config = dict(
    d_model=512,
    norm='rmsnorm',
    init='orth',
    init_std_o=0.0,
    decay_fraction=0.693,
)
MLP neurons of a small language model. Each row is named by its layer, matrix (gate and up: input weights; down: output weights) and neuron, and shows model dimensions 96-159. Each number is 200 + 40 x the weight over its row's rms, rounded and kept within 0 to 999. A neuron's up and down rows have the sign that makes its largest values positive.
After each neuron's rows, "fires after" lists the tokens most often just before its 100 highest values on Wikipedia text that the model never trained on. A number after a token or word is its count.

L16.gate204,248,284,205,157,224,231,229,233,208,238,194,200,195,191,168,185,208,90,134,280,261,185,217,263,202,231,235,164,311,230,229,191,228,210,244,214,219,197,218,259,277,165,209,218,231,217,155,132,223,235,262,172,223,279,181,241,167,107,135,198,205,219,291,178
L16.up204,163,262,262,242,253,139,277,187,154,178,224,156,296,243,150,282,155,189,187,171,202,130,198,204,180,241,196,189,148,206,160,246,238,212,165,182,215,258,163,244,213,153,181,211,131,249,208,216,215,248,254,226,220,171,161,164,120,254,165,224,172,195,308,217
L16.down204,172,175,217,247,129,141,199,208,179,179,246,155,246,211,138,173,225,109,186,205,314,208,134,231,180,255,239,249,270,234,190,250,213,148,90,213,152,170,209,159,167,206,211,211,173,189,202,188,203,236,200,218,174,257,256,237,183,169,217,265,133,236,263,182
fires after: "\n" 32, " cl" 8, " Hy" 5, " Cost" 5

L7.gate209,227,171,208,229,179,172,196,253,251,187,219,238,206,262,170,221,256,210,212,196,159,194,219,176,238,216,193,212,118,232,144,159,230,258,228,194,146,197,254,173,169,143,198,192,235,177,238,236,207,171,198,178,225,200,232,242,214,248,206,157,327,122,249,255
L7.up209,226,182,170,215,194,182,129,275,220,148,134,173,220,228,129,226,169,124,183,213,218,184,109,220,221,195,166,155,218,170,207,215,204,218,156,156,134,113,197,171,247,201,180,183,140,214,279,275,181,176,202,202,163,153,146,167,177,164,139,193,141,211,222,181
L7.down209,252,257,291,193,212,204,248,242,216,211,236,253,283,198,177,282,206,158,236,233,217,239,196,232,186,220,168,223,179,248,140,207,237,204,243,180,195,283,195,266,110,198,211,141,226,220,216,250,164,192,171,174,223,158,145,241,168,223,185,179,299,161,210,199
fires after: " G" 18, "g" 12, "G" 9, " Val" 8, "t" 4

L7.gate819,224,214,287,189,239,160,134,155,202,223,212,141,260,197,200,194,234,229,148,194,157,207,210,236,129,172,271,224,196,164,247,141,198,199,184,190,193,195,143,206,278,173,186,201,276,186,196,225,211,242,208,196,210,242,162,176,163,173,302,247,209,213,269,256
L7.up819,188,225,208,255,224,169,86,252,191,123,240,193,205,268,222,219,233,181,163,105,145,86,223,229,122,174,164,233,274,171,191,103,184,199,273,164,166,220,143,218,212,147,164,193,204,211,184,178,217,258,123,164,275,192,210,189,118,205,209,240,201,178,213,186
L7.down819,240,221,208,202,228,167,173,284,155,178,244,142,218,163,194,249,207,177,114,225,168,155,191,234,149,163,193,143,185,181,188,144,181,194,181,143,245,182,192,169,247,169,203,193,175,205,218,232,169,194,241,132,258,195,209,195,229,229,219,168,220,193,233,222
fires after: "\n" 43, "j" 14, "V" 5, " am" 5, "un" 5

L5.gate215,256,203,145,194,188,251,187,167,257,232,208,245,222,200,202,180,168,194,161,306,164,164,189,187,194,226,210,234,221,194,180,106,226,179,206,220,212,209,176,241,209,204,186,283,119,175,203,292,250,155,197,132,214,213,178,211,172,203,221,231,195,275,199,156
L5.up215,302,231,141,151,194,268,193,161,261,234,193,250,158,161,238,192,220,232,201,278,261,173,218,206,252,193,186,211,241,218,180,149,269,200,196,180,152,162,164,183,188,248,167,227,157,177,171,164,267,205,158,186,148,192,206,236,235,194,278,218,248,252,188,166
L5.down215,200,193,164,115,144,213,192,201,207,202,213,214,232,219,209,136,250,246,183,247,222,211,182,204,226,208,222,200,215,217,147,156,167,251,198,152,248,187,240,187,182,171,196,180,120,210,207,182,250,155,248,240,148,250,200,207,187,281,268,246,177,240,157,187
fires after: " |" 23, "ot" 7, " p" 6, " Tenn" 6, " A;" 5, " pre" 4

L7.gate1238,141,193,212,169,158,294,217,250,193,240,228,216,267,201,188,189,140,142,253,164,171,210,185,197,160,136,249,178,229,219,214,264,175,170,130,182,80,182,272,174,206,108,211,190,197,181,194,164,170,229,291,284,197,133,240,236,183,279,226,241,175,227,234,146
L7.up1238,154,257,248,290,177,304,278,202,244,210,205,156,261,270,237,203,266,211,214,190,184,180,210,275,163,149,220,233,174,256,198,264,129,198,215,197,260,282,181,159,153,227,204,191,153,164,158,156,195,193,232,234,200,157,89,271,167,180,234,244,276,219,228,214
L7.down1238,232,169,193,213,210,252,198,195,139,171,197,200,310,246,185,216,222,219,190,200,203,157,181,188,100,213,215,226,190,201,196,205,126,266,172,159,209,249,261,160,153,214,241,175,243,161,216,209,256,246,233,189,155,195,166,241,179,213,175,251,241,219,246,249
fires after: "\n" 41, " cl" 8, "eth" 6, " Cl" 4

L5.gate1300,218,199,172,216,215,219,159,193,272,204,212,149,176,214,204,251,137,164,195,191,225,180,287,169,209,242,204,193,209,192,204,247,206,148,223,220,221,211,168,217,204,124,291,163,203,235,194,172,160,159,199,192,106,171,165,199,222,143,179,260,108,215,217,195
L5.up1300,205,235,158,218,232,171,188,214,186,186,161,143,181,165,204,189,192,152,220,174,228,164,183,140,218,245,226,175,156,310,248,193,180,170,188,146,183,168,172,143,195,163,275,128,173,153,197,208,212,227,255,201,98,265,170,127,190,209,189,282,176,196,183,141
L5.down1300,185,210,180,258,169,211,222,198,225,229,151,232,197,242,159,201,215,190,231,201,250,190,170,185,189,262,185,153,183,242,166,203,144,227,139,150,260,202,155,161,229,195,213,162,151,206,246,204,237,162,181,174,222,211,144,150,222,247,192,203,137,223,167,187
fires after: " |" 44, "|" 11, " the" 10

L5.gate332,232,222,179,208,238,246,221,87,222,136,213,263,234,215,191,159,252,109,228,222,146,174,131,254,238,181,213,221,176,112,174,196,197,131,213,229,233,142,266,248,147,184,203,171,250,161,210,175,176,232,261,196,216,188,144,299,201,275,191,212,220,201,226,253
L5.up332,203,235,245,210,157,212,205,223,224,154,168,190,228,199,227,193,187,141,170,224,209,242,213,227,182,170,226,147,187,172,231,143,216,228,142,296,191,149,231,195,180,225,148,179,260,247,247,165,209,199,211,236,229,199,174,243,208,180,281,175,192,203,219,257
L5.down332,252,207,255,235,132,191,195,209,209,177,182,208,222,191,167,192,166,164,226,224,131,152,146,218,189,267,227,205,185,208,134,233,226,243,216,274,177,150,264,186,203,215,143,173,238,206,178,151,161,166,220,261,199,289,201,240,215,245,240,197,201,128,212,233
fires after: " in" 18, " In" 14, "In" 13, "|" 10, " to" 5, " January" 5

L5.gate1116,281,194,151,206,179,221,235,207,218,132,237,175,141,174,199,227,206,201,254,165,178,200,217,221,177,201,200,243,268,148,221,257,194,170,217,174,269,268,200,175,176,214,141,212,118,211,214,192,224,263,204,219,232,149,263,265,171,260,283,202,248,243,213,202
L5.up1116,254,240,227,213,293,215,190,229,264,134,241,241,249,105,234,214,222,100,206,201,181,157,212,196,152,236,212,156,223,194,198,188,162,215,201,235,152,190,195,155,196,138,140,181,151,243,206,197,245,268,122,216,147,256,277,302,247,235,166,216,205,142,251,235
L5.down1116,224,226,240,198,206,228,164,203,217,255,191,181,146,130,196,196,251,180,225,124,232,169,222,130,150,284,150,213,257,183,241,218,145,226,206,238,224,169,195,194,177,167,201,169,146,200,185,193,181,189,158,240,145,192,185,265,202,218,182,271,229,183,197,232
fires after: " |" 67, "|" 7, "bor" 4

L7.gate535,180,160,145,200,124,257,97,202,181,181,208,144,195,207,208,229,204,223,205,182,230,143,185,190,304,193,197,184,197,201,209,161,291,213,175,197,123,211,168,263,186,206,266,249,183,106,137,153,149,213,194,133,192,184,327,201,207,242,143,208,244,221,189,200
L7.up535,162,222,227,185,207,228,164,237,127,173,232,182,222,178,162,237,172,92,184,227,155,176,196,190,221,167,181,271,251,144,215,178,185,202,178,213,203,242,230,160,212,204,152,242,189,105,229,152,206,246,169,194,256,198,273,197,256,168,213,233,213,106,219,157
L7.down535,198,103,180,158,145,228,209,249,215,184,152,170,222,198,200,144,176,141,286,147,223,131,171,174,165,178,128,192,165,256,196,202,163,258,132,229,214,190,275,197,191,201,227,187,154,220,238,223,133,145,226,262,218,232,238,158,148,178,175,106,104,191,221,221
fires after: " the" 25, " of" 8, " Lt" 8, " in" 6, "S" 4

L7.gate502,244,255,173,191,228,258,250,234,277,174,225,157,186,223,199,253,184,194,136,91,233,176,226,203,198,249,120,266,222,168,212,184,252,176,212,176,221,199,216,174,219,273,164,218,243,156,159,195,210,205,193,194,207,172,208,165,156,204,205,232,208,238,216,242
L7.up502,227,167,180,218,201,213,218,220,218,246,236,86,145,124,239,186,245,142,260,177,125,177,195,275,197,293,175,189,204,240,211,220,275,213,201,266,193,166,184,202,203,300,257,215,220,170,201,208,230,178,176,168,176,222,204,236,201,188,272,236,250,191,215,212
L7.down502,180,176,170,236,239,192,233,191,206,184,213,186,163,220,215,208,203,174,233,155,205,200,167,192,208,271,144,163,153,210,176,274,228,205,172,205,212,237,195,197,238,235,164,216,163,210,319,199,222,206,213,225,157,244,244,135,170,224,124,144,175,184,189,193
fires after: " |" 47, "|" 12, ";" 11

L5.gate400,161,227,235,249,179,196,202,238,148,175,190,265,220,177,260,302,209,197,190,245,158,175,184,250,116,255,241,238,189,296,191,237,246,229,183,122,136,183,166,155,258,243,179,280,202,208,152,133,269,214,265,240,111,195,252,289,192,146,246,280,275,188,209,159
L5.up400,168,208,209,168,167,184,179,206,206,120,223,194,279,186,251,238,214,158,194,180,155,131,194,160,86,112,190,192,187,187,189,190,252,192,176,205,160,200,171,170,264,177,231,265,194,247,159,177,202,231,208,167,237,178,180,276,200,144,185,260,218,285,252,165
L5.down400,188,252,232,198,160,213,185,171,201,187,198,216,170,207,316,290,225,183,164,171,183,153,157,185,133,148,217,154,251,240,218,155,173,200,173,178,193,179,148,237,198,177,227,215,177,207,185,181,238,157,214,195,175,262,200,255,186,232,278,227,189,172,154,231
fires after: "\n" 72

L5.gate1145,156,152,188,181,183,251,184,160,246,189,208,186,169,125,190,213,117,182,231,251,230,136,195,150,257,248,203,238,189,185,206,223,277,137,198,156,226,171,134,193,212,188,230,237,167,183,270,138,191,217,162,157,266,181,256,177,190,220,213,213,204,325,269,184
L5.up1145,213,190,124,152,184,206,226,121,230,280,240,206,176,101,186,210,159,162,175,104,149,209,178,199,153,199,102,234,271,121,196,164,208,204,282,213,224,193,125,139,191,211,267,253,185,173,200,308,206,206,170,189,150,141,285,155,177,265,279,164,174,191,246,155
L5.down1145,196,227,177,109,162,276,224,145,242,227,233,171,166,172,271,220,93,184,193,189,215,180,220,214,218,203,168,192,233,292,166,227,178,182,175,174,264,215,105,171,233,248,235,181,141,119,259,194,163,197,209,213,224,282,267,191,249,208,246,221,248,238,260,200
fires after: " |" 50, " the" 6, "'," 6

L5.gate1039,284,226,187,147,219,236,186,177,269,213,280,232,185,140,207,234,159,186,185,128,191,163,157,199,224,224,162,189,134,128,200,213,220,161,273,226,259,236,178,190,171,246,226,197,155,190,189,227,154,204,154,231,194,173,176,222,179,261,216,173,165,169,179,217
L5.up1039,225,224,171,165,168,199,229,280,235,252,193,127,213,233,226,215,187,158,246,142,191,165,126,190,208,264,105,260,247,155,264,227,170,142,208,189,144,211,146,212,145,206,243,208,201,232,238,211,167,204,153,272,175,141,198,227,197,232,244,166,170,240,217,304
L5.down1039,246,204,216,223,185,240,183,188,220,217,186,201,157,187,236,174,169,197,250,128,161,189,169,223,184,248,119,203,116,159,156,254,146,206,226,209,150,160,213,211,156,176,279,187,194,170,238,184,113,221,247,195,197,198,183,176,233,233,187,172,209,228,173,249
fires after: " |" 50, " the" 15

L14.gate744,213,196,153,270,131,213,118,209,223,180,266,190,221,191,151,246,186,161,231,144,138,215,277,155,217,250,129,176,197,216,172,190,245,187,189,192,158,228,219,228,157,179,236,209,178,234,252,137,186,264,188,172,149,242,139,192,203,218,268,163,208,222,235,232
L14.up744,232,199,205,203,249,178,181,275,251,138,237,161,239,248,196,248,231,180,265,196,205,181,239,215,210,210,171,255,245,122,136,295,244,214,231,212,236,225,170,209,164,211,246,164,109,201,207,192,122,205,178,240,226,223,213,207,250,246,209,186,253,223,217,225
L14.down744,222,177,202,237,241,201,210,179,187,128,227,160,200,247,184,265,170,174,200,190,204,180,184,233,255,152,212,254,210,132,198,243,185,198,202,138,140,271,268,232,211,230,264,209,125,220,215,172,122,171,204,205,259,270,128,227,281,185,258,153,158,223,157,180
fires after: " the" 22, " Y" 8, " P" 8, "S" 8, " The" 6

L7.gate415,157,257,229,146,153,249,251,232,196,231,240,179,150,252,172,152,169,203,188,273,125,200,207,213,147,219,159,190,183,187,218,185,140,182,254,220,201,178,247,225,203,325,169,211,193,235,131,182,227,252,278,240,299,169,228,180,199,269,140,187,173,215,273,236
L7.up415,201,249,158,155,140,222,211,219,235,238,226,183,272,127,177,192,199,221,218,173,221,182,239,213,211,210,152,202,217,231,240,211,266,173,255,162,146,194,127,173,165,160,190,184,207,187,155,246,173,158,224,201,193,307,209,199,166,206,221,202,216,210,198,166
L7.down415,232,227,178,190,160,201,270,233,159,265,215,137,172,198,277,169,252,257,222,201,186,202,253,214,243,208,211,191,169,213,172,166,181,167,201,209,236,206,225,223,251,155,122,187,192,216,254,204,176,331,120,140,214,159,254,188,239,220,202,157,197,162,206,211
fires after: " the" 28, " S" 18, " |" 8, " P" 5, " his" 4, " s" 4